Weights of a small GPT-style language model, trained from scratch on English Wikipedia.
Size: 14 layers, width 384, 3 heads of 128 (1 for keys and values), MLP 768 SwiGLU, vocabulary 4096, 19.5M parameters.
Training: a variant of Muon for these matrices, 599M tokens, 9136 steps.
MLP neurons of a small language model. Each row is named by its layer, matrix (gate and up: input weights; down: output weights) and neuron, and shows model dimensions 16-143. Each number is 200 + 40 x the weight over its row's rms, rounded and kept within 0 to 999. A neuron's up and down rows have the sign that makes its largest values positive.
After each neuron's rows, "fires after" lists the tokens most often just before its 100 highest values on Wikipedia text that the model never trained on.

L6.gate94,154,197,171,194,267,221,205,173,242,238,145,205,181,179,198,270,183,176,212,221,151,256,193,218,193,103,252,127,202,212,233,153,272,238,252,178,218,228,226,156,112,137,209,141,247,232,210,207,195,209,219,191,254,184,177,172,136,141,148,173,162,240,156,248,178,272,224,172,199,126,241,244,178,246,127,227,233,180,152,250,178,158,160,204,154,181,164,155,236,235,214,239,223,224,151,235,228,159,223,251,174,224,244,185,204,214,241,254,193,231,194,142,170,248,193,216,248,98,119,248,196,236,194,212,99,117,213,223
L6.up94,212,243,180,147,213,174,216,178,172,236,187,179,154,273,195,236,196,217,190,212,194,210,181,247,211,143,178,176,179,237,284,182,220,136,170,168,200,254,136,162,201,199,175,193,234,178,226,214,154,186,282,111,170,182,242,225,195,234,195,218,213,241,257,103,249,191,168,203,170,151,198,209,222,180,190,220,254,219,202,205,290,240,240,210,220,134,186,120,235,218,182,264,213,162,227,177,214,253,139,234,229,254,193,192,290,215,209,186,197,222,148,164,199,219,183,239,231,133,165,223,210,162,207,147,141,177,173,185
L6.down94,199,174,175,209,146,194,219,166,247,246,112,207,179,214,267,297,242,172,179,132,208,207,136,228,181,195,240,137,233,204,133,201,161,195,213,151,137,216,218,223,204,238,172,178,216,174,143,204,223,197,251,188,178,232,203,249,175,194,219,235,156,214,199,176,161,254,155,185,162,146,235,153,220,201,186,229,215,212,187,145,213,166,193,235,275,189,227,195,154,235,188,237,225,139,127,230,170,222,310,184,223,202,182,184,196,156,170,204,187,261,165,222,222,162,126,185,154,277,236,232,163,140,224,127,196,251,121,195
fires after: ".", ".\n\n", " un", " Un", ","

L3.gate406,119,220,195,220,146,184,106,206,151,179,186,204,194,135,206,167,228,190,206,232,186,249,230,210,217,177,164,154,265,154,221,196,185,208,183,154,148,128,230,255,192,194,149,211,212,181,297,156,200,227,198,216,193,190,187,181,182,196,85,212,166,215,203,247,216,221,223,193,208,229,257,218,261,151,177,190,149,137,200,258,143,194,213,261,115,147,263,274,250,211,201,257,207,192,168,227,182,326,232,147,253,272,169,212,195,229,123,174,156,261,218,100,187,290,262,245,170,165,227,202,139,223,256,165,194,184,206,245
L3.up406,175,207,192,268,279,260,180,192,193,198,98,207,144,137,229,208,250,233,180,248,198,149,224,144,171,239,119,167,215,221,274,163,204,219,211,221,234,255,205,191,213,171,251,267,198,187,216,142,192,269,246,172,238,252,121,198,271,199,200,236,203,165,252,197,189,217,214,188,240,212,271,193,170,172,238,174,168,161,161,181,233,162,232,232,161,145,203,155,194,256,216,239,95,127,292,200,289,218,222,158,134,166,174,218,233,138,143,186,167,227,187,186,245,238,275,155,190,225,186,261,108,190,239,193,177,220,182,270
L3.down406,146,228,174,249,190,168,140,222,147,133,195,204,291,142,231,195,206,164,226,165,220,211,270,222,94,157,170,158,169,238,236,199,273,165,203,159,242,172,219,186,167,145,241,158,195,204,202,195,197,155,221,148,239,211,223,273,171,223,189,169,100,188,241,262,116,172,144,211,169,169,173,231,269,220,181,224,238,199,152,190,208,229,145,251,259,206,165,214,209,146,138,203,148,255,196,119,210,236,261,134,223,216,226,201,202,214,185,227,236,221,262,219,182,117,247,205,182,240,164,183,288,228,212,159,210,156,241,231
fires after: " ", " (", " Al", " K", " met"

L7.gate19,224,201,183,215,231,203,252,163,245,207,256,161,251,128,155,249,113,217,156,218,208,157,174,153,160,185,230,203,177,161,218,208,175,175,152,179,142,84,184,171,149,174,232,197,218,214,258,198,183,232,168,127,256,166,201,231,199,189,199,190,208,153,150,231,208,229,156,228,160,163,253,162,244,161,254,234,187,180,246,233,239,127,169,140,185,149,221,190,192,238,187,163,223,166,168,114,236,185,208,227,205,264,198,214,157,184,235,169,235,169,226,255,230,196,215,228,218,176,165,203,159,202,258,183,145,233,233,131
L7.up19,186,249,210,179,269,186,166,183,169,207,242,233,182,194,158,237,217,164,228,230,203,200,164,206,99,173,174,249,224,216,239,195,174,167,191,126,269,254,220,220,71,154,220,162,198,180,134,229,201,228,201,205,213,158,248,195,216,170,209,158,166,154,243,144,193,226,153,220,162,207,275,225,190,210,185,173,192,186,226,194,226,171,182,236,199,176,253,202,122,180,212,179,191,262,196,202,302,209,251,228,185,227,211,120,148,143,189,207,169,152,158,129,220,189,203,155,145,250,185,149,156,188,209,195,249,212,185,168
L7.down19,207,266,217,199,260,191,210,211,224,182,232,207,182,227,192,237,188,244,248,255,191,226,163,230,219,221,222,194,205,231,169,187,218,201,259,185,190,162,115,272,221,272,212,203,227,185,216,210,149,159,194,164,283,174,185,169,122,210,272,222,245,139,208,170,152,223,214,178,147,152,224,188,199,209,194,219,240,222,190,200,179,184,185,257,242,227,205,241,240,140,253,256,181,174,131,205,197,251,200,232,253,209,297,164,234,217,201,179,244,168,175,135,195,303,272,212,198,195,182,162,161,220,232,249,194,227,226,198
fires after: " ", " the", " of", " in"

L2.gate285,192,236,241,189,214,159,270,226,261,192,173,190,242,183,276,212,164,238,165,167,163,162,200,177,167,216,205,149,231,139,227,200,218,176,211,187,249,184,188,213,248,224,227,214,219,139,237,201,237,197,234,149,197,200,153,247,210,168,188,215,200,146,180,229,192,151,213,198,204,210,193,203,210,145,231,246,142,218,192,250,215,206,203,293,217,209,191,192,113,207,283,144,232,234,247,205,216,194,240,232,196,240,115,136,183,278,157,241,153,151,218,179,202,231,223,168,266,207,194,271,242,201,153,211,169,170,263,169
L2.up285,147,182,166,253,126,113,192,186,206,260,176,138,220,150,197,188,143,228,138,217,136,227,213,182,218,207,277,234,213,142,224,184,246,219,167,241,203,191,159,160,202,190,169,297,196,185,133,227,222,159,218,233,196,148,166,157,201,179,155,204,184,222,235,178,211,179,295,223,210,251,193,157,205,236,144,197,243,225,293,197,152,197,180,171,163,101,195,240,202,173,208,197,195,92,192,278,218,191,249,227,170,151,196,171,219,156,230,221,187,223,220,233,262,211,215,211,206,134,191,181,151,226,227,86,178,240,148,145
L2.down285,219,200,267,196,165,236,212,239,233,228,155,182,181,208,206,213,136,193,189,143,212,170,253,115,224,276,247,241,221,191,203,176,160,235,185,209,225,310,204,186,252,201,219,134,188,241,114,198,170,244,118,223,156,178,196,194,211,227,221,262,212,232,188,203,152,250,198,213,216,203,155,117,166,246,248,216,183,160,252,189,179,214,165,185,188,184,248,239,157,201,213,186,171,190,241,157,169,204,157,261,202,259,98,243,231,181,238,196,200,142,226,151,144,216,165,225,134,166,236,199,114,155,212,173,237,149,169,102
fires after: " Des", " def", " prot", " inter", "a"

L3.gate317,179,155,199,209,163,211,220,120,216,226,167,270,198,228,186,240,200,210,190,169,237,231,213,145,309,177,269,155,237,207,210,214,212,254,163,211,173,157,206,192,89,231,145,162,200,180,266,120,213,209,313,181,270,168,134,204,148,245,211,190,178,160,257,232,149,255,195,123,245,174,211,211,243,196,231,264,233,275,131,210,252,292,221,176,192,148,221,170,236,120,131,199,203,154,144,260,237,188,173,180,176,130,201,218,163,208,208,152,106,170,182,185,246,205,188,146,168,132,210,223,157,256,178,236,137,191,246,171
L3.up317,202,217,204,230,180,213,246,259,200,210,210,186,201,167,263,272,241,181,201,316,200,193,208,144,302,171,207,187,197,202,229,211,227,210,180,212,161,209,142,240,232,228,170,155,191,253,215,132,163,193,196,173,244,227,286,269,249,229,247,229,199,189,187,173,219,215,219,249,142,131,219,243,190,241,260,151,266,208,219,296,122,158,231,199,169,144,239,190,159,174,161,234,246,155,155,274,188,155,205,216,118,215,246,259,214,203,172,166,151,168,148,219,281,238,193,193,203,178,237,203,92,172,156,112,233,207,214,165
L3.down317,206,157,173,234,198,158,196,287,183,171,160,146,134,122,197,189,158,180,186,191,162,202,259,198,172,181,204,194,158,260,202,153,215,201,187,145,174,247,177,160,262,231,186,192,267,173,159,234,203,208,216,186,195,188,149,238,272,167,210,254,179,164,234,140,198,260,136,221,201,250,176,254,221,215,173,180,199,133,194,188,268,192,186,173,232,198,157,264,289,201,174,235,265,211,151,201,174,209,230,167,169,173,223,223,159,222,150,165,125,168,206,195,215,208,276,184,218,175,136,222,239,221,158,142,180,240,194,200
fires after: ".", ",", " Th", " S", "W", " Al"

L2.gate261,150,150,158,157,180,191,178,208,139,226,200,196,183,153,267,198,171,200,263,223,185,248,288,194,178,193,157,161,200,176,159,193,236,195,180,229,179,180,243,206,245,248,133,248,164,266,176,180,240,203,140,231,190,234,123,249,155,195,112,222,132,225,121,224,213,152,182,309,238,237,217,177,135,157,161,228,128,242,199,194,192,206,165,176,195,215,222,238,226,219,282,185,241,211,205,191,210,100,156,266,206,147,208,230,134,171,140,238,152,213,204,173,228,242,120,173,191,207,275,220,207,167,208,201,184,165,229,204
L2.up261,188,278,200,200,209,148,231,133,180,222,160,163,221,144,161,231,272,124,140,210,181,271,205,211,160,262,258,184,212,196,133,199,196,256,149,333,141,216,162,175,181,267,221,203,203,200,222,166,168,190,233,263,209,196,243,224,220,194,187,141,145,216,172,144,185,218,199,194,240,213,211,175,279,255,181,147,135,214,207,179,271,168,217,176,201,174,146,151,266,258,249,136,181,174,185,137,154,135,189,241,142,211,183,217,144,202,169,130,184,205,225,139,246,204,138,200,165,161,229,159,170,215,230,207,170,193,143,134
L2.down261,200,134,200,196,221,198,179,140,140,248,228,228,202,226,122,224,279,168,165,199,192,84,232,245,179,221,185,205,182,131,139,242,209,233,239,171,207,196,186,266,182,220,129,213,214,119,172,193,157,191,167,203,166,254,277,317,199,156,221,160,231,189,221,220,257,211,195,205,219,169,167,208,166,231,294,170,211,151,192,147,159,164,221,211,238,232,207,151,268,237,214,240,225,193,110,204,185,187,160,215,153,259,170,251,200,176,288,182,252,202,265,164,215,201,206,204,185,302,177,244,277,228,265,190,241,118,226,185
fires after: " R", " r", " W", " s", " w", " f"

L3.gate163,279,198,224,234,157,151,236,182,168,241,213,175,273,247,165,154,192,111,149,220,200,203,221,170,222,171,180,196,179,176,131,173,160,196,218,178,178,239,216,191,236,144,260,233,173,198,154,179,177,215,218,218,271,168,234,175,221,213,187,207,192,226,188,199,205,237,182,200,211,264,211,197,252,155,235,211,188,216,162,190,113,164,161,198,161,165,177,163,174,247,209,170,173,219,242,229,248,161,220,227,181,185,115,173,145,230,198,129,200,230,220,171,176,226,207,165,218,170,253,177,168,262,156,153,200,185,210,192
L3.up163,191,215,256,209,250,162,222,212,168,186,154,201,171,177,259,249,284,129,222,167,215,183,236,188,173,195,142,155,225,174,195,299,206,176,242,250,118,196,190,209,216,229,183,177,181,157,183,234,220,206,210,232,149,115,205,214,224,152,160,181,148,182,181,212,178,228,211,235,247,200,168,175,158,135,178,191,143,267,305,210,248,182,288,268,152,207,217,187,207,238,154,213,248,233,221,140,184,150,211,204,164,160,211,197,74,229,254,162,227,220,194,204,239,215,111,215,197,164,185,270,127,220,226,206,208,186,214,223
L3.down163,242,171,202,265,186,171,165,168,242,227,270,173,241,216,180,188,203,173,242,254,186,190,171,137,191,223,222,261,226,186,185,192,224,212,248,178,228,227,90,307,189,177,198,185,166,189,209,269,121,241,280,184,169,278,201,169,189,209,219,145,279,230,239,224,158,170,181,219,245,233,231,223,165,180,199,224,193,208,201,172,206,172,207,171,215,240,216,199,186,176,160,196,244,216,151,258,211,239,128,182,190,150,277,275,282,136,147,257,129,229,116,145,207,171,237,149,229,186,164,180,143,180,223,183,284,165,226,173
fires after: " W", " w", "w", "W", "ok", " p"

L7.gate92,194,253,208,185,192,173,157,192,103,215,243,216,163,183,180,151,111,220,227,174,186,147,245,218,227,252,243,202,248,96,264,201,204,188,213,140,176,189,134,142,167,168,212,171,258,172,220,187,157,216,175,137,153,232,243,206,230,215,245,224,233,168,151,200,260,200,80,174,200,207,261,206,235,148,186,184,180,146,122,306,154,221,299,297,185,185,245,154,196,251,233,275,225,227,220,158,197,172,222,276,256,207,203,286,159,215,145,219,245,213,198,224,207,272,137,192,244,195,214,194,185,222,204,182,142,193,210,192
L7.up92,214,256,187,165,265,242,249,174,198,256,144,253,311,173,185,257,162,232,214,210,234,167,157,212,91,194,194,205,213,187,198,192,208,277,126,137,152,191,194,250,98,178,207,144,236,196,107,267,168,224,157,190,165,294,219,166,215,136,206,201,190,130,144,203,179,212,273,254,185,204,169,215,275,194,169,223,199,222,212,212,198,171,181,191,212,203,121,106,216,233,223,131,274,111,203,212,201,240,215,194,223,197,270,208,162,143,152,211,212,115,200,222,235,215,219,259,164,258,169,191,166,234,246,175,248,245,232,252
L7.down92,167,149,127,277,294,225,124,252,147,189,178,217,181,181,164,195,189,210,170,169,256,204,230,248,171,224,203,185,195,216,147,153,212,211,263,137,211,142,165,254,202,199,240,152,222,177,218,175,162,172,218,149,188,252,208,228,158,195,227,157,172,234,233,167,220,181,179,216,174,157,145,207,169,248,213,203,174,214,174,240,234,209,91,245,119,172,151,152,216,222,217,257,253,190,221,161,206,195,175,196,217,164,208,234,195,183,247,235,267,108,218,211,211,202,188,213,259,225,247,223,225,166,198,179,256,264,199,198
fires after: " ", " ("